Weights of a small transformer language model: biases, tied embeddings.
MLP neurons of a small language model. Each row is named by its layer, matrix (up: input weights; down: output weights) and neuron, and shows model dimensions 0-159. Each number is 128 + 32 x the weight over its row's rms, rounded and kept within 0 to 255. Numbers have three digits each.
After each neuron's rows, "fires after" lists the tokens most often just before its 100 highest values on Wikipedia text that the model never trained on.

L5.up440:116162097076162105087183151130134177135130150094109133113101184099124124103154109126116111114094142139068113186105117153148179163125167113151108136124105065099145141127092134115186128144141125100070073141188150071081082116164134138139110147102122088170106130074140137119198198183154119142044148113116084113096178107154140129062137190142132106150134169145094155113111162092145120096132087119090122138098053155093178148054090173136108131145143103165143121131202153154116142133082109
L5.down440:095130138156155060084162110084173150109146111219137142091100089097125177088150194134114132157127111144093141096141133102130130116131129125164153161129131175199098127118156121147132100148087108136142125080093139139118170110129114079162125165124145109129034138133095113105145129128092116123132140111099132118120107130160161141129110135141208144132167153128149068151021136163101038129211140137164094084104147088101206118147106159117138208098148134135091119133055137123142139168109101
fires after: " c", ".", "-", " f", " e"

L4.up84:092117158111101122129174110197147143140155126134109094150100146149193163159158108149115154144082152147123103093159102189129100173110157151082119169117084133112193135143096143140091116115048140095134152105128185077130129123108154127167128165105178110111112181134150118139197117128139091092065123167099148078112157106178114136054135170113138159128129127131078183088155124132140114125092091081108219070087076098113112189158156110149107086196117092109098154132114161110087104113076112
L4.down84:104146133143115096065146118164141128098141049146152083131074137070093106115119216152136085152141140075144105127084127133150152181085133135124106082113102122183159107131136143139062172115150163144154178145116123199116090125088121179129095187115136101137169116201108131113155052095164092144116108122140116142130203065133173105150115152149140131138097158103151187129206148133127118088094117169121129171119145115117154129137152120084186127106085136153173101081167123087116132066081113
fires after: "\n", " ("

L5.up512:182111159119077129116168097119158176161135115146127066126147164139186131130160055152141112127129163129123120118117137170136132135119146091133109125179129133170170092175084207139086118153069172142142073152116140137186159137169075158143175157032145107164122153149145118123136108101128065106077084097078127076142074142134125133127113130103174099179125111128158165153111165113107135154119119149105159095092138150168170111161165132096127068191065110114086192106120169170100092127074122
L5.down512:088134137140121128097071101184119146091172078133170144105085134115137130117110111121154139134076104172157124113156148106102160200116129124117116132179099090147187116134157123168099144135078126124169140175061138182138123133144110112130053150115131121068160109197060099133145127075125157136069101144127149135089165140152150121131102156139116178164115145077090174176121178136169126099150114139142159131135139118218127110160075156120107122120149147191100164139133116024083175096105060
fires after: "\n", "re", " U", "S"

L6.up108:160144028107139134128117149160140152018165105133129153187108153135111143174135132116146152127075138129162163124147179136111161175149133111117122136162090153137149142151165141094136112165129127120143075109109142096070132126149160176157081196154090150116184154115159139158157183138110098134149064121154081088117108087062102114109108145170164090149116157105120119095132104124113157192111108131094117054116122191095138180139141089110137153054154114051134109102126178120102104086179137
L6.down108:128091100117116105113099140072142117107092199196174125156090095130156165078126112115130134184118129093119180115163134128191178162115109095094136162102144127205162124054142138116202133138075134134082148152055145152139148216147135142094155140078177142110103145097123150075126129145199112108093117116145080075124110148146113169136104101123125132121151125092164159175166112168085096110135098146118146107136129146079110116135153166154154075120152188095165115077088105078104122164094167
fires after: " al", " cons", " in", "iss", "re", " In"

L5.up459:115131129143074146154176151138200136124151171041133067090151114075192106121139109100141106091117087086154094124136131179184179152170157144118145138084144108145094140157120124152083139121062068149117130142167161102105106081101155108166168079131124107122156151155163126110134098128178109119090110162113131161120106157175093116138146146073151147101079115133167144134126088127095134098107113202155133118139159055087092091149135172138109157104120118127064175180157185168094059090112166
L5.down459:159080145156105151133067082110101137056173114073179189112121120174130088146171146136107141141118153112075143145095137161153123109135114135104163121106148114174160102176051114138103189122147113132128158101114080122153069143130170139134127096127090185148088155146124189182103170159147137139162131154126115113136173141105099146133167099108117131193099151107133115090095076169136238160083165093051060160189160160126091151096080119140127108125123146173107110157099116111132134112121138
fires after: " C", " St", " S", " Q", " D"

L6.up46:135143098103154132156159071147101149083149105142131147179119106209163148166156091107126161131137133119161103043183127151101110167135172156164118163147151099102189149131164096111116114176133122127189123103085152124174107169144112122141138182095150102132059132128103126203132125138117126089148085157186147123110132116170103118126124131131115111123118165125081129057063154182111080150144152064072126084114096189169154114167100076122159112151108056092088106061150118161107097098125107
L6.down46:131169083127071186093137087086111128147097163104095177138117093119087056108159112153107132115138114145062136091162132143152156142100105141092152096061139141143120133081107147165159164083129127158090096044132231215136094121178120123130109133108151167127148146114167127096097184164162122133104088174144093124129112116181181117132143147155135125112115091074110110130076069105127151126084178114061110164143143161136124069111102123184102091135101140154138151122108106134181179145145157
fires after: " al", " ev", " ", " res", "re", " an"

L8.up280:139127099120102138097122124148136107207168132105116124119088150147100057114169117107126103106177096131085061184121130215137106174130102122132134122131162102136102099126095122102109111095097153119157158132186155128101154093120121115145139067136114072129094048090072164110062139163144118146105133173155111170100129113123158089117162161140151113140076143122091126125188105101160215100142108160110143119162168114131164110108166129111121151184131132160095206206158128177167095152059167
L8.down280:133120127181137150172121042116127130098116122141110129106129165083065111087157102107126118090084137179145131107159106144115168158096090078105088110079118137149096097137104124172150073137136139139087168136194162153090097145162078110153123130148126146170123059121144065204128084169128117128201070097145148131138140079118170178107201169103160153110120109145096123115117110148085151127099176122018108143133097176115150104150156138139122125103139147124147074144138202132139164112107078
fires after: " C", " c", " p", " to", "om", " cl"

L6.up191:128076116121076150076197061113069156147160088098166112137041114144195141143191087092135161080113126109122088122114150224127113136148136100195110112201157074112162165141118091125091095113116135079110080116142140103168153177071093112157110065073099112091097109132154148176151132160153107163124121198122072133080150128120118143145133168125183141108172112102102084116103122100096145133176124150082134122132116106166147125129155136151137141152116108141110117141122122175086089130137154
L6.down191:161141101121090147134176148117162132136153116127081163134129095123146088101116101121097069129095137135041172084165099139141076099114089119150149099100145159128128077083108147096141185124098157148130133169130136082122073139153089139187204104205069122132134158052109136165140143172122120070133149144120107133169118134104170093136132070095155130180173140047160133113163101118126169132130154135082144148207147170103116125165164193113106162111091113108117067113176138152077161147119126
fires after: " s", " re", " S", " un", " ", "c"

L4.up228:100107132055109085135140164103125151073141161144092094110108140123150180077103122068130086187127192140076110151115192157179161108195179141131082134104123093131121159158147191142143110112175125061157107141111182125090146102139110151132184121157113119111170140141091125079118094101133169161148129109112116080138151132150074153131104176175117107129131110100082231138150123127047102106103131144122103160090174187180148159099129078115139112173142104108123082112081108161107138115118109
L4.down228:119143146102085203170099112158147091114070124089117130112133131139080075113080119157071134075069135149121093146129145097146133110188144142113172127113154179136115158194133144118083120131151118105119143127161050138108097158133156122095137109138110143111128136183106098209136118174197124112158100113153090139135065098106137155117184089102137150115082141092158095199109138104123133117123083121134076110184166154152111140093112115115129114167161085114171164182136109186054167086143051
fires after: ".", ",", "|", "-"

L7.up254:138108160095081173141151121105115156114086175156162152111088127137181145075151085109131149092133152103197121150071145148143084103127134101183146081157175130115108108135142075109032140104130088096114101158131135067086121158091166126110121125109152063156086155124149166179152112140150096093106088185111160102116199113143150161135131121085178116172151177123134167122189098144162119072136058107144121122153130107074157161131152158135091125199138166177108183138165111127136141068137142
L7.down254:142122155139162088144147106173176097158076105190185127103134127136113185091146123141131116123171149109165177149151080153162147116073088103149106094161156161132100103137106127096152143183100103210122141187104121081138115098127121132108112102179103126114174145110147135057119130110170138072136137096114100139102141065123084166157099124132150176028145100174127077114144101113123080103142119195159140035149116154081131090096118146150104134123105188094184136102144167173130140099124171
fires after: " f", " F", " d", " r", " w", " s"

L7.up474:094137136096067081124121119178132173103126111125082048084085175127121116172113167147140159152120134127153139130185129137155067154166154139108118168117099039153086124144126210151149152174141141163130148158131137122053180162142110138133123069167153145193178115155130140139125157130116125120097133123075111064154146086091167133098118122127118104148101101120117178157115095093102109111111148176131127079140139118121127207126128150058103065121188066148126157052124136180128147127168137
L7.down474:141109112092061100075122128111159089079064152106173179108117074142166089139133117140146127191184206066145084156159129086141165091106161160165181132114118152099105149138084157154108131095067153142172147090118126129110096166135133165141124076149150127126071134146162130142185147178072106117140073129141130038138115123163122107103078172093131131172144121144132100186098200131190142063140122099080098147122106149114159130122094146144103080140096107116136156140129118171146144082132108
fires after: ",", ".", " s", "-", "=="

L7.up356:113133154087065111142176083109160148060156155122223115155134153085107164112173111155155154117156091154110056080140200116181102114153142149140085089139161120148146109147123127152116118118099114134104160122110111166079157171067067112143174158103107157122119112127156159144168073107148075142147151118076132145167129124188031185147152106154118109126111109122126137170127161156106109075108112071128117134159075156120124108161110174075155116185149130085090113113105168155104108086080111
L7.down356:115104100149113132183077161166118148158093111134132150086133093147143112129098187100102110128145121153121133185137127143079103110132139061098129165109030135129152145157145096104101102117167138091143123116109120116206090099163143047115104161131164173079106147155144085091117170075113158109114076098146190131175130143077206095146113154187168124110167100174146157128142135131169153164172118149144086161116083105180183171133123111141176094114145169147097108135197138083079127093136134
fires after: " F", " T", " A", "al", " B", " t"

L5.up580:081153172095166090162145100168107126143149152093070177123157131067163154083109094138145175072133110175132124128055144145194127108125144123190104070098107106128145109146138116088108118133122097071136088123126113083101135147079155153140089096157133085184135103137175172159145142179089073125078118165128150093090159089124107068111123118123138182170142130104097168115187116121078157144074112133133082109169144143108144103112191120114150165189124112155124113067106174143185158127095188
L5.down580:126141109150112136060171109167164082112076082161182121116162108088162183160160146123154148130101184098149161147098083119122127144157119137128125166049086106145077221144129183115147094145106077088149172113094082116128166120103110132117106151131153116137109098084174094154131124130130149131137139127150195112162135134096104096185158139111117162092138100135175119118091130154100128137172085164106136115091138120129199055154121098175152162110117174218114119124093129148144130142174225
fires after: " |", " (", ";", "["

L7.up67:128106198105115142131118132134119145077099199061102161078082151155132111094112158145156128084180116130129118143141115119113142178166089128132156171140131098141087132078121209101078151132163133154095092117167120140091128193140094086116109166127116066120189121125144113104112114090081137122130083138133102154083143089167160186147143144166160110176093121120162137143157140124204137093058067095153131177098152085181144132070130135086079151157187087111170107118084161150122144078159139
L7.down67:102110114052099124148109132097177153073147097161142147121102154177194129122143117067175088136144129155149064167093130123090169095087135129087120153077125103090148169113128099099138082132110092179128130051193171163146097143097151146142155181163135132093109129154124128128099167106167135173114095164115141049087179102083169134118058137100142149106155090180097142130112144148196160154125149138099056106103122082141135154130106084152177128148140133194134123120176107153162159108084130
fires after: ".", ",", " and", " where", " W"

L4.up342:121156140107129116106119078094096144174162140192130119099132155117111147151097155059125144167127128211084076123104149192099137149093157160077085124149176128071139093181150098086137127105046161044119123118170186145108150070086150158176158076130174143135108121129115103117156115207120065092143191103125131111124157130151108155143163115096133137121108080113115170115136118118124164079098145140118158096122101091177134149173181107078116112174095128118138102136162149179115102135070125
L4.down342:081160151119129058095151095151123127179074105170150071159184129160125138105090156090121129123138122091186190122053111152137137169142136147129113097105152091121125107074118156177136171097108117099122130154157075162098121119146111141095132218092124174176131169098097100122096066124139095142148137041187151118151119144105178095119188145157099159111141155156146107188133145122110098094161106067191150084098131102156160097082156165176121134115098124113123107151173102078125157160106118
fires after: "|", "-", " (", "\n", " an"

L4.up588:128117171059146121128066078063112140065167167087100170151142140109139175148152145113117149106136107151092108151113126174071129076150174112111157106160116112120104111091107133135136171154160151162112148129161136113137115099161129154114152126088104125170155096114115112080162122130099127119106127097101082125103177115091130106139116102153152191121166130102123176153253140161180097061072059145146122122139110137143186163066148075114124078173183120144116072078119135190098119092117130
L4.down588:088104161160198148136160137139183134112111122177166173096140140148080121131081149159127088097127149115145194109192148117083149100134071140101086155132146176106138106183093160138146116133097129188123127139063091123116156087119138171105065161111122115109090158066103138111167140178133136084154120050134141155170090157131162169095128176077197122165167137122156115107098113145104152138174177126149094140150102131140144124081100123138089125073181143071095197119170105181141146168100117
fires after: "|", "\n", "-", " |"

L6.up218:132091137101150119104241168168071178091114137157148193133145177143125124080147138092138142081119112111125110149093092148199154112155112131148129132086155101098155141145158124117085096105172158072144065131143149118091103100168135156147122102104107168129147145079135141201103165105098128118114111120167137140085078134060105138136087132090130201100182121117089136081138176138122114111137124098118121162101107186185077185082164071083158145142174107143126142057141138118092119130164108
L6.down218:189135170120104129158163087110153140182131130141144117077140095149158133153135143154144129166157092104111069134071089138166162095108102104096135181114149181059146074153052097101208107150117145136158092198172140154141141123126097135164097121131126125156128144099177151112180174204173113124214090060120123104076105133084069135143102126115140104110109082078075104121097136146157147115114127080088123175127137116067113119177164180138116140133157134150151110102112151134166145101092115
fires after: " res", " s", " S", "s", "c", "iss"

L6.up72:156124157072064093115113052098159122159142162171085081094149157132133127102126098119130100130134138115127137067161130181131123135150166133136128151171157081146120115114173154162104146117092086101161099135111178143193150130125085142196121134109179106163128131113129124102079136134123070066152139160111170123119081138124130167136158018148107146104104118106160112104095110097093153124131129097152241107125176161158112124156145144196120047139089152101111115121157159192113109179122089
L6.down72:126168092124139092148049055155098097150100127144054147118125151157150172136155108108120162108137081124096172133124088122161160095154121108164156153143136110170166084112194144154138119167106136182183140085147196163142069127136129074127110134090169132111141160109131141095111123151151155152108155192077126133176122032100069122069133106141091153105160160099162099130128169159098104121104132145167079146090148115083123154095100141199099112101063124051099171130132143116111129109132156
fires after: " G", " M", " R", " D", " m", " B"

L8.up543:122125171112136148174107103091173135073119163105116153136116144102171128150180152156138190179146109089174092102149150092170150084119087195186114165154117125182122102114217132091120136173101135115133212173137084103078119131071146078101166150127144105134174156138112190101137114048138111124124113154116131149153136125136092171149145133152091119191096150123106151149111147124115076154085136088139145196132094142123123134115110144080189112154108084111126176137081155128187140064096089
L8.down543:152055094068150133158126125121120118141157124117122102152189079124074153151122130098142171115191144125163130152142132082108175139096088132138151147171054137080163238081138169091061133129155158135143142130090145175094196124155095088172125182145156163127136103151142062168115134148125159115091058104104195155153097170139141164129094110099176097123123112110087155146120174156161143097182108132125143080093129111145135146166086111138099098096164151102108126143110153090103138124138065
fires after: " F", " B", " W", "B", "p"

L4.up25:093139108108075202093141156199136131175152171146108068090157159138124132101107086071132184159145107155123118135112148092209150138084143140077072112176159149109118080143080174099125166075101108093151106171127168074124114141107124141182168105106135153101078144131130118131150161152146077095137146147145112152154136107128132163122096161095163128169164077119189158089137116105122116091102148143186126081072130143164131117159191063085133107145099164075134157125148106162110104197084126
L4.down25:099081165160165132163121067099142088166139113151124102115114135109175185155087078154074107089111127176143152126146144086179068158144155137127109071130099120153103142113135092159154160043088096118130199095145104136150142089129089154148162109159189133105121120123119165160181138144209175091146155110118184127083178132149115081054138104093109127107154152121118089107135108180190112129125172065157158106171150220139091117102136132122098128143125141147125150140093168112131178100111122
fires after: " S", " M", " B", " N"

L7.up560:120178101166141145177171178112099148145146135129130155150070149142141103095152144100147127109103061168195156127108119119123075081097111150119135149108148133123087127120173120119068155156154117111103181154115124103124034114122142137106185048160131056171125136156123098139154141215091151107117151139142138127038180076087130114072119147130140099175083172125140152102166142132183174093162109194183154164137137086147121139143133122112169107091129085123140156172163099103118168130113100
L7.down560:150123127114165122127130138107119159126108066089041124122068146115085182120156114155095165090186131154111125132184078131154192156137099159076111130131135161109150081165103092119127084095117106065084156165129061112119172135137095172147176144141180178114202087111129133084164149084192148097139147115142081121188125120180147151110162157144106176089119096094186179092104136143131112115162141085129150127176115111154098109141170143074103143173112195115151167123126120153101084116146124
fires after: "ce", " ch", " comp", " le", " r"

L7.up146:084186118134096164115170147102169131088110165154087084101134170155129134121125147113150113162188091089176158136079167105157083166134088156113137149138140054118080096138120159148107091163175153124116176153140148114076154113113114122137165140115164097129078047098138117089155086117118116129107137140108100161095150090155145165067102112117156149101109127110128113194105117129148159159086160158175096105160084124187155181104115155091051148126198146130163164177116135155056072182097129
L7.down146:125044193136120151126071138130177145077094119110106167172149149111157090111142128088082170128120103104144104132094117138126142104167149133074169152166121127091149144115115162106061153142184174140171086129137108129081095130136132120144138178144130108081134106157150125139111120077081168161157113134184155090105098100121170146111154078157116151111161084056136231168165165159165129136185112169063105105107090054136099138136148187124096150176080166112143125155078147147134156142141142
fires after: ".", " A", ",", "D", "ee", "A"

L6.up110:108117095191145186090180083129161134111100140101075129115103156164134066055199138124115121072156078137142150106178119122129149064121133131156164124131150097143148091131105161114150121082138059140096160151126163158097112116113121121173163113164095135050080110136137160156099161185146106122186132135122103131098137113204097144114165108114163130185211055111129106119106120113133184067133097134121101113134145137118167141166113102074163177131116134108125162085151135135211131160144102
L6.down110:076126129113126088123117135113148112126127129115072137151100117176104123168091168172058117098112156154176140135108073112162144132104156113123145126126198131168140169128142129134069177146072130119128037128083122134202060108134118147171154143146186136135080120149098124132154142111146134102147149133085123128121146125123106125123085113142122151235107122091142153054114103117094113158151188088150150138147116118074153167166173087126114231130070087130091097153120135150072166171138171
fires after: " p", " comp", "pp", " P", "D"

L8.up346:161129164113126131103075082124129128114176122076169156112118192062145125120108146146125095164147104168065126118156097095122123148129139150175143161179118082107134089116075131122140184117120161096139157143114175148127092136150081114136131089169151184186119077110101157078124078146091145121124158152091139120180184149141149111116180141158102147135128075150091124174155134094110149108087104163109116137099135125126190190078065181062082110158116084166112116068228136139134093137113089
L8.down346:183148156088112087077100137135122147106118094151128124155094102170100202110189110083118122113180127187126126124154120099084117185094118115075202071097176094164130070081142141133164183166095088157125150085180076141200100115114135155137107143102137123132133184109138110147193138146163120127141072141160129081158127156206143106112105171150156153125112090176102144138096187141136126083155129067111116135156121097148106084149112150090096107158121076127158140134129165145157161115070168
fires after: "==", "S", " States", "ian", "ice", ","

L5.up289:118177168102168118088112096045130154131154182106105117092130172068151153117125078104125142121121100158131113102040081149107114093104200126227129126088125041100151159148122102115116149133174109090138136159119157162110105152121096152123106091108147129155157098202109150105154127115128133134121142117115139097089128088190144123137124119178151153100087144099167129137173105115194160089116076122107113137073092125129235118102141148142129143188106123154152077123104132178130132107089175
L5.down289:121180106107119110143185162098175084129146116186098094128153091089126103159099124130118106072093103117161098124176119124097134112130106111051145183141154141128105156126131138134143096086144164143137127114115156103106173096077168067146117120108111154125056139135113114126161086138156170191104127104199191164175082111151106113077162157037126117155091140142166154156089152128119089128180124164195124116096120125165147077089084099092152132123074117143113191158100114101145101135073200
fires after: ".", " |", "-", ")", ";", "\""

L4.up459:155123097143131149141136103077035158183196127111125135141082151152124149118161170072149146153097144181110121151147172130095148114174140138145128106132139089040168137176100124081050123100168070124094145110105165067149134136185116180146108148098088124145116126111100148158142204079104140130107108103132134145077080144101133075093108123124132167101182072115063115128101139186162139142144141111099190079163134138177121124109182111177089071112122109160133142115140103129144151092127162
L4.down459:104114082124090124113137105102145142133142138082163144087121110084136124084118133155131077140152141088126108117161095153164065180123137125120151156127172051161075125092162145217153126156125175147131095118139130071114137138109152119144118101169096110176099132164172141162171155189143087169109137149174125147202104175134148134143123137109146071200155157083116154118057095185053170062117109143081116159083078102119086127135163145094098181144111096124086120140167116102117136136067134
fires after: " s", " re", " con", " reg", " ", " al"

L8.up68:135125165139112135172202079070148097144173171070144170129096164142213150160132163109120135144143118100197139109151130136154116101138148149152143159106102125104114105160105160125076106175135112112198168170155140141107148191114095116170156105118170151152113111128194117121154127141163134158114137190116138072079133088082175102161120111098091170102097103100126188118136084157155105132086048168162119063083124131129138149108133124080059086125145138110094129069154120151085152127142070
L8.down68:173138148117163141106142120133113121108125160146158126121112062155224128031123151154114117165159157068147106113176115139170087109084131109159194085134182141115101077158103107117096084117185092113146091104128173097153110091112129146155100122091210181133132087151142134111092161111123047129141129111148087122155125177156097136141148161107069147142168169154122113123101095156074122118083122092142143108157172125124142134156083109164178122109124143093167160064162153145117162119040106
fires after: " P", " S", "-", "==", "S", " the"

L6.up495:141115159117096122130177170077077166070133144125058113091105139157155118117133121097159203124149137114152100110124116086144085110183105147143140143134129086063115108117124115143110106119141153073152084136124180045113101177131107141144196186058128160177159183090160182140168202143094110118094100101156117143118130133114118154111107133128125157197171136116137158119088137123107111086116088101097144122065130146143134163143067123107183120148137047131142143090109154120151164099203176
L6.down495:096112159113141187138162121102208114128137166124128112152124101120156149182114073114155151194161152117143129149098126112105130134165109125128141167183156175121077164141151126079104113075123140121123111122120203105049150037161087119133082125157125097118056125120083093089108103169174137143149123182077156129166152116074091165178106134097150138119161153070077157083103108140133142196116128104148098136148157084110137102117110095170137197107131161097105141121119143143108144206065124
fires after: " s", " w", " res", " serv", "ve"

L6.up160:109124225105076154128133075123118134124170137127086068064094117110164185104186120168109148132113156114115121089158171129139136078124136161169096155164103109173159158135149127125136116115152195096166122168131101120132131133105102100111089145095152161106090138110098097064128092135114152123147111156051178092113111113161085159121098116173168092152105181112119132185157123055167103145134163087077161127084116154142197133095131128138035116161123133117124147160110168168091169062139139
L6.down160:120079083134144084145150082138146119081067077090135097182159141123142127124186109147141168155161113189084144161208166104161154155089105158076136129200063117096176165135116197143068129124149162076148101117068150135106146140128118137114114155149120062112143112155114068169107122099126154145105107166084170124136110135144131151184120118137074108123117112128158145162149170168090140114133095120076122119037153088139153110174088102119182149151108146124124120150115168125133043137154110
fires after: " B", " b", "b", "B", " f", " F"

L4.up67:067148107150112188114116088086091136144126185122105172148112148069162119104167125110116165135179086103121067146148118174141080091122149145127167088106106129096057089141108117158066170057174159132074135129146163162138080101111114107159124162195126096134137125153173119115175116109126095148156138101135117118168174144217140156187139122153143156072074150102070156124159084108157120104143077167119141157168107039143159137153139137136172120134088114104145103070174129109149138132134150
L4.down67:137151149154160159111078108111092090095126111181124114113167000139088158105058106080059101116056108135154127091138116093121129079094144119118185099095105074122117088154141139146083154117152114143130135108123141132123170146167158110138100143084142159102076071132135143148120119114124144132153162089145106107061122134150128149131128128125250125095172131101138139129155158163128077168130130117136154086118139132194159112117090111154100188170174123195092168115120078102149135149130167
fires after: " |", ";", " re", " o"

L7.up606:153153153163107099097125055083104134138113165094105162141133130155098175087156156115148109181178080135113138107099083157091138082138179136137076157127143091062075132075151153102156142180130084105142133136182137145066122123089115150157204132106142093117127144147112108171129148088091077099151155149184111142133092066117104114140159136102188165150131110101170163129080139156126151116158081164066106195136167137176105117128192102165132097151081109076079140097108071098143124100126092
L7.down606:104159142159090128163139117134120113133094185153128103101081164192095138093122188145148108089132078159150162179138106155152087123121113178154153154144114153182141106091131123097105090178096099123131079103080167079132107146125094203087147102175218130125113136190130089070129138151134061102131106135142133103150138232153139155130144131127152116096096100163116120148154129134146098075110113115212123148209139132120073108119083075146132153113096174114160140103150131194120111154162123
fires after: " p", " dis", " ex", " P", "p"

L4.up564:071150155150105127168158173160095109135156135140065128103065128113123119132094128082131108178135112114131130123210035107158097118127165168116091147063103124161184132153129177129107138167188134063077145160195182149091127155119120107112106119168163150170139095161118143195095184100129135086173124103155140134090159151150122159152156124083067160122075146115112136100147093124094109084147079135098080177142101137123179155121088183153107084139103142136149052112133136102136144148152104
L4.down564:134111181117091117120121144113177163171137139096176144088165169134176143129140129082147127146117087178158170123115128132094108112119125151039099151166160087155147110130101136106121075153108112181115150078127176180108161173116129162134114114132166172115050107114096153090068151129118093068214174099142132156109064138111149159045179126127066187043124094088111179091108172112113097181117167098142135134104166149136093159112141117141112085135087124151147136102118138117153144121147113
fires after: ".", "2", "9", "5", "6"

L6.up552:098128178088060149165120154126121155147127192164100070107152102165123037092131144096122148080140102106164144109090132183209072173156099125124116140110162084129101144152177149090082133095143126173151099127115156128150118108120133124129139121114124133124144154111115112119094164102146125107117072133130104152090089094073114101124141158116134070148068214123137149166141092158096120144149137135156144065195196163179104102134123168146161064129085100111102176144131200174144098138088092
L6.down552:178153171188088117130094100141163115111181139137169132122129067135120210163142092130131090100151143187177114115124118130128172124086111105133200125117149128146180092141142167124143098150087136142070153097128112139122096145123119150103104082153056159117105168097097132128116165122136182121110079139121154108165091091092152129100118138152095226108119111107060099178103123119058174142123126066143144104132160141191163078136086171084127112124177188086130143100069123136171180116134142
fires after: " M", " C", " D", "e", " c", " H"

L8.up498:096163087178133094094112103137116144123158156128150146156127118136091072189157183072145089137180063117124105088131112125117139162129100166139083154155153070127157123094189113132120114154116165082142087105136135073093120207131105124138154167158166116104162133166132134180122139157115114130140133176204151116091112121116118110130133134156166104173167095123115112156134152140165124184123149137083070182091089174116093184161173097148203057113085047122143133103132153112144062132164090
L8.down498:085126166147135065172131125045192076127135093090141143126084101106159120126137172171172180082109113139127071096155163123150130113150168147140103160138104148134075123128119068210118135193141146115129174148089170123099073108148114129125134167149138156086136128128165060155181177106163110172117045148164103165114141193163165140098150101140166119141141105099145080098118163114091159161116122134110184141103141078156109085082096100155139141138125161160118124168107120101132165060085121
fires after: " des", " res", "es", " ", "em"

L4.up38:125165147122140104137127100166140161111072148181082075158154118134149187165147074134116135173135122163153124103089157107081152142100151130087099054169121121150116155172052131088115090115087125074136153153113205115112117155141143133146096089144152125138108155181146103173195093182120088103141127108128148127205118123136149141043127144121166139134156081117114137114156137077132144110128093123124146090068096107094137160122179094097138136195181128068107174122131110117077111114033102
L4.down38:090159154152152071133144160138149164127136087109152105156072110119132134104083114187174092151098146133132152191140123145128142183135115135139076085179179145138122117054129130135105137135094154139066161140060100181140122121164103165090085150145136089074120158165109103158161076149163121133183087102166108146142175147130165142078082145196148138159118183110128132124204099139152092083089110165141171063102143187156181085117151117121169131163114128134137095135139131047132114073106126
fires after: "\n", " S", " U", " (", "N", " N"

L5.up442:105146088109163169096117185067129133118132138120118103128089124144102175154104196147124093175152124129181100113163108145100150123107142126132157198086102132144133165165102139147136127134093154142111172139153170070106046162142135051126070197185169119126086081115097155122121202145088097111159119151167138133134133107121096156140156153190101156147151111114087134130111187130075092126220097143113091148079118103128152156162105147173110095138146122144119105027109132099096143178136128
L5.down442:163127148107075103175091097201167105111105078121103085088062090165087172133184147128120111106144031149122149133175165156101087092135122096090186141121098143195091108120167153100158096147142083125164147099127151157159169090115154122143093118148176135104143097123106105159137214098122125075138154098161092149073123147115124114153141172120153130127101121100162178087130104070099120135135103137105102093197212160130091132153128110124104113098144173157143134092107162113158157166175146
fires after: "9", "8", "2", "3", "5"

L7.up308:140108107109125159127174086123066171100103101093069087060090177145166141105128099101136138140101173118111125093136107185109139140146163159147082173138132127129107149079140206195162089125113088123114116148118155105109138042131097052154169097123096131087125113159125146172057186121101150105115103133109144134188122106172132171068157140095127136163122116106109102097181125159041090141162086162112164128126104163119184116130151050163147110137118123092103166124169123157158151140132104
L7.down308:146115098132115131142100153135159090094132072116125122140044179192099173145140188159124130075139106167089122213163131113151108163138138111082165116113044118142085107170103147172079150138117153083106133193154071124085128176161093197125170144084114118140135156122092178100117146119109099127116183100138151098176155150174103125099153153094143134124168151094069121128124141133111095160183070119129112172188089142122097145166148071127092174147099124167162169090114141118107116141109172
fires after: "–", " p", " P", " m"

L7.up450:130191130170112088119175209111110129155164162098131168050185148119126112069154043084150201115147089051143148147130156128135143156106121116091071134066134119132126124136142112106118111129098108145173147124165138124169075123103159108147131076120125066146107148140191185118151147152154150081106120137144131137069137098151120080096150117135105099110076103115108116102134093073175143115121112158098140132134079104128120151093149143184066132138147132073102164191097179188114122075105127
L7.down450:159125141177151127108135093120080079142148120085149166055175107114174165157149159132074218150136074122085131100154078139101120151161081153108170128177106090137139080120113137103143163111133122061109103132080064141140200151106117122139125156108135166068135127090108088134163105124050144113150110162106115170150132099113117133081136080162142156184122090117097143122160143128090110109137161112107062134118151126227095128172106164112178138085101171173101124123173164101177133154126134
fires after: " r", " comp", " E", " re", " pro", " f"